python train.py --n_layer=8 --d_model=192 --n_head=3 --n_kv_head=3 --head_dim=64 --d_mlp=768 --vocab_size=1024 --activation="tanh_gelu" --norm="layernorm" --norm_place="pre" --norm_eps=1e-05 --positions="learned" --qk_norm=false --attn_scale=0.125 --bias="all" --tie_embeddings=true --parallel_block=false --init="uniform" --init_std_qkv=0.0361 --init_std_o=0.0 --init_std_up=0.0361 --init_std_down=0.0 --optimizer="muon_variant" --lr=0.0068 --lr_mult_o=1.5 --lr_head=0.00496 --grad_clip=2.0 --warmup_steps=200 --schedule="cos" --final_lr_fraction=0.0 --batch_tokens=16384 --seq_len=2048 --doc_mask=true --train_tokens=90410000 --steps=5519 --dataset="wikipedia_en"
MLP neurons of a small language model. Each row is named by its layer, matrix (up: input weights; down: output weights) and neuron, and shows model dimensions 0-191. Each number is 128 + 32 x the weight over its row's rms, rounded and kept within 0 to 255. Numbers have three digits each.
After each neuron's rows, "fires on" lists the tokens most often at its 100 highest values on Wikipedia text that the model never trained on. A number after a token or word is its count.

L2.up648:125144162083150144199122116147118120145122129087142064127133110144187107177088095114081198143089118128127196166147147101151121110103133118153096140085112138102127138134126158184058083147128137143132102122124110138124070107108179160118154145096088112134116115163140106103116075127147090032089102110118190165169175182122171180103152072111107090188125104131154120163100104114087148151082131081097110130128186149105060167159155129080125100167063173052102188172126153158109148114126161126133126120131108122068139175138188101120130149119090134149180138083085108142119123147064153142
L2.down648:106106078173116121080134113104142113151077129121127169082118145119091141080168192104159066135130127131123091091077116127111146109102135111113111109162115131157131163134131100110225140137138117136141175155150168132143178154152076086140111126149174091162162149081143170136113172148094137211146134121161078071102093056128065120151120179141140186086091132163129119102164113131140137091150160162156127097147094126143179095126111167186141147086161063217126115101153073119133094126095117112121162182108119090193096093084094137171113129161137119123089109196158166110107104081185139110
fires on: "==" 22, "ies" 21, "ions" 17, "\n" 12, "igh" 11, "ational" 5

L2.up423:106150122166108124156100158127164192191214119146080153124174148149144139137154159174127122101091087122140128114116094144188147163116110123080142086080201188159121116101111194146139101169142180159111114131138107098104147050127111126109064142156155061134132143135202103166146165091157141099107149114131129144113076110180163152088168143161139142163159162107102168161145140068101096075103092104119155052101069104151145117131145088123085135143109103091168121082165089188133122130144131080076122144119151150141118150139167142125133103111201099124094089080115140109100172089078098112
L2.down423:175103126159142162077129105135096086119124153133089120183132142069128096119105114205122118145164156124102141133127154144129104082147114164148134141118114071181114118100074073132081125210130122131176088096192098113157109144067107131173151117104138104188153110137078222131136086170126134144140144101145147164103137178099134136133147153121112116140138067146100100071117139119138124183165165138153072171085124116096058119185110126118134142124163193114099172067108137101133131149115138105153103175152172088204113122145145161148069156126115137083143088126045132135181063143159137084
fires on: " 200" 52, "als" 22, " 201" 15, " ev" 8

L2.up109:126131157102109134154084144147152142114146143142128091054190101101102096105107110159135208134139150070127106134135088103111108174141059129070141092100134106131145147180110193142136133136056067133216125158079150128113118156117167120158101150115110125124109130109101133123139049067108104153155113147090128116103137105156166076116174084193147152159108201108163168163142147161131152123108100145128168133113182134152109145119110102096125149087154113121168103113149053098181122145086128102173146088132093176174207141121130140144177136177167110138116132094077084038164116104107122142
L2.down109:101151082091133135123149113113067100047144117193135143115117187128128124161159132100173076104076105153114129083100156116154143136115115103121113171185147151084098113064136124113113140097186211131121109137181147121134144201175107185074189102196080166154126138142124117156103218166139121123163120158144132138144132164179096190169074161085126073079108066094061109125114103110117123099142132154139114080092093100113128132077177138121184112145087111173109135143103174130118164161161119103128125136108114092106093132138162109192074103107113122120136146131123157176133099160152126150
fires on: " re" 50, " bec" 16, "ad" 6, " 2" 4

L2.up574:103174158100133060116119073139085075110109166140150095174096152197178143165138131181079130128101120148102097161113075116136141177119153137107051181107169191088198132093123095128126188113095105187106093105052134133125103125079177168136184133119162123164150109138128104171127151082156155131080110139138132160187139097147107090170115094198187120178164179130090126096097125140112135112159140082100066131093095099098153114112119145114097187137117141154130100109123091176096147083119116134144137139145135078180144126135163123096141165119125139144107109070083086113053124152115138130
L2.down574:116061092169098156095163145151105166144178097098153184134103146081135145127175106106162092114093166127088118164108155111093136124127114109128133073157123145149054158142126192138117092144137142061108122128144119108119104106132127078157157148077163204120126133131134160077040094097129114155128171129080141125079118142136155115090177111101143135105075120104118176145145156091124120110107139161156186137167130093092074108159103102132161113163109118137124103123133226104172157196118126183148103055169163170150181053069083133175108120180106162122143124134084151133131139079133171139
fires on: " Col" 28, " years" 26, " year" 17, " University" 11, " Count" 8, " Al" 5

L2.up497:145115107128191122153115176123102133130119178130079199111144113093098130145159093113175143107134145131085168061195149123197117093149145097109186177152194060138141158111150199174098113156137151141127140107124143086100117171112137158113101111158188081139131180222182160101141093085148114125129106122158079100184149122123182112148085154098097129098145081084133129108085122124124158116143114097184150095091092106096119136196143129162131148122160073145159106117099170082150092138126119156089081107106168174141148118139113095091093114103110126118081163109089153143146095067198123137
L2.down497:102146157160099144119118110142170127092110087120139051146125129138132105088070137129082122125176090147174123196098086151067122128122163154157035099079088193154115127138114069086154188141135125149122132133154138162196156140126125097134156167105067096147148040036062081130111150114100160151117165183103163139095093172123076159093166128137126119120122175148131170107199136126121106152119175107099091149154155134152155101071113144093108063164137159149070169126157092154106148151135153098135154117137083090151126152134165168128132139127142105154147112168113092132089128142076108159
fires on: "iv" 21, "our" 20, "ul" 14, "or" 12, "em" 7

L2.up251:085161102099170071110138157168121127132085101165105137135125206158143169130154066116129161158127154113156092141101124117131156115182120104114137161100091156159126082080152132106197162082151110144084128175153170156109107094096118078128114127069110132153116138093142065155151156149100107083157106172104185113156120162197131181117100127135204123130068150125187115126122123153090154095085165119141090153124085155073158128163115089114101092076081156158045144201082093086138100144135157153111133090176130127117153081135198130129132134132089113125114156071121163091107152103167165175
L2.down251:153096124170114157129121094180073147131087123153094167118090106146077154143086157143078145104096141138091142177102093141124107082150151069088116142146137047148118106129146137174098159185108118070117140066116105188168101139124125095113159170101134105134132152170109120120163128097107172156119127208147084117067202120083178096138144084166088164149137152096112144187133179184131125164193190108135166166149168070104114104125182119172131124120082165138129132102124129157100127146161135116176145122120107151126079059155090104139107091119108143146150071148147138117048072094140159109
fires on: "b" 66, " b" 17, " ab" 9, "B" 5

L2.up642:104133110113084102134175148149142137107182166120157110098104170201124161118124105138127125154155102095142115112115139160211094122134139085099125129135128126129165052130090124118127107083130119173109083157105105168107126127113077140098104115116127153137169117065131047170146148080151146086154170080124153147117164116070121127154157058181152106108131135108106179143215134121112141175194120199115070161085101130131181149115187098156198170120163129109080148081141177123119117121142125080149084146115102166089097117111103108112097098114158114091197035121110108186123108151126146136
L2.down642:152181180135097182166070098134124138100115101115145133177129152165130090142156115141124131109120171091100130069120110127104083135137181189123177118097138134134117148104092117073107183153140164194161115117100122145094065138095134143142093134229162159136103115163139161123170142109126092082132113116125090156148100176123136102173128148144080103219076116164131173090133170104132082123111083164173166107108181158156114071150170197104163092151121128156088146144116119160105159121090104166143083101061133138074060157166130135115139123094107168127091120059125103085112140129088076110
fires on: "'" 46, "oth" 20, " with" 19, " were" 9, " —" 6

L2.up601:120154146127156076134101112104181148137116133169148094070125135096125073219120044189122171165130066142195089149116066151118132167128154126108157079139144144102140173130132070107106070114081171202102158166093129157134118129110124108095116125147138111148149136090140186170106111089035115095102126186107137172137169105164145144109108126139130127110107128110133150127149141158150100147143139135127156084125108155104135112158137116102127101145026073136162188151142186105072132117110109165107139121115125100123168101116049153113122088047189128172090119138106117094137130120123149178
L2.down601:171084124099153125101133139124193132117073075118099079090132145113129129106153113184112167161171143074122156169120133191140102121079171141136099083045143187129112131110152103088179124146061133140165154230091125120100172123116039086125122126176165148095125122139141145139074136094133148127119182099116093154109139148133146113144130150092142152115095135095124144112155173123172083134112113085115108089103139164096109107117140140147111090176164079182169182126121154121074179142062100136089112083096156137099145118141137158117118113117113171200207092154118158122109127059105161164
fires on: "em" 100

L2.up646:107184125116148058118179174113069114126142141112180115109103130122143174159107140125136136153148168127146112072146103127082205056120106114179139164225137142161096174134130150090106148176129104121181116075079149108164173157123063138123088117087118110150119134114146082147156145146075083132142173171177105108154131167138086146170148147127148088075098124111147146112150122137097129172134075137113057144045096109181087156160101135107094170149120122134127166137158114139077107141112063094125147162108125071142124148094068142113102135135141195180151143174156121095092111105076102096
L2.down646:136094174127172195170178109093078162107186144098125130138101119125162102141145136145139150120103098194128106142144155172134148135133148094068061183052144104122173145128180052169107087092119100137108158135107085086190102149131107141189138079125195137107143115089141157102166147100077105135134104171168093176146148135054144148123080146105106111141176167122115124108128153143172115104185117114115122132120101161122150202197136143164109121114117102125133110140173102057066081059128121126179176083112115102095138093123173139109109106145125111098098121166127107134132134119055166105
fires on: "er" 53, " by" 9, " I" 5, " ex" 4, " m" 4, ")" 4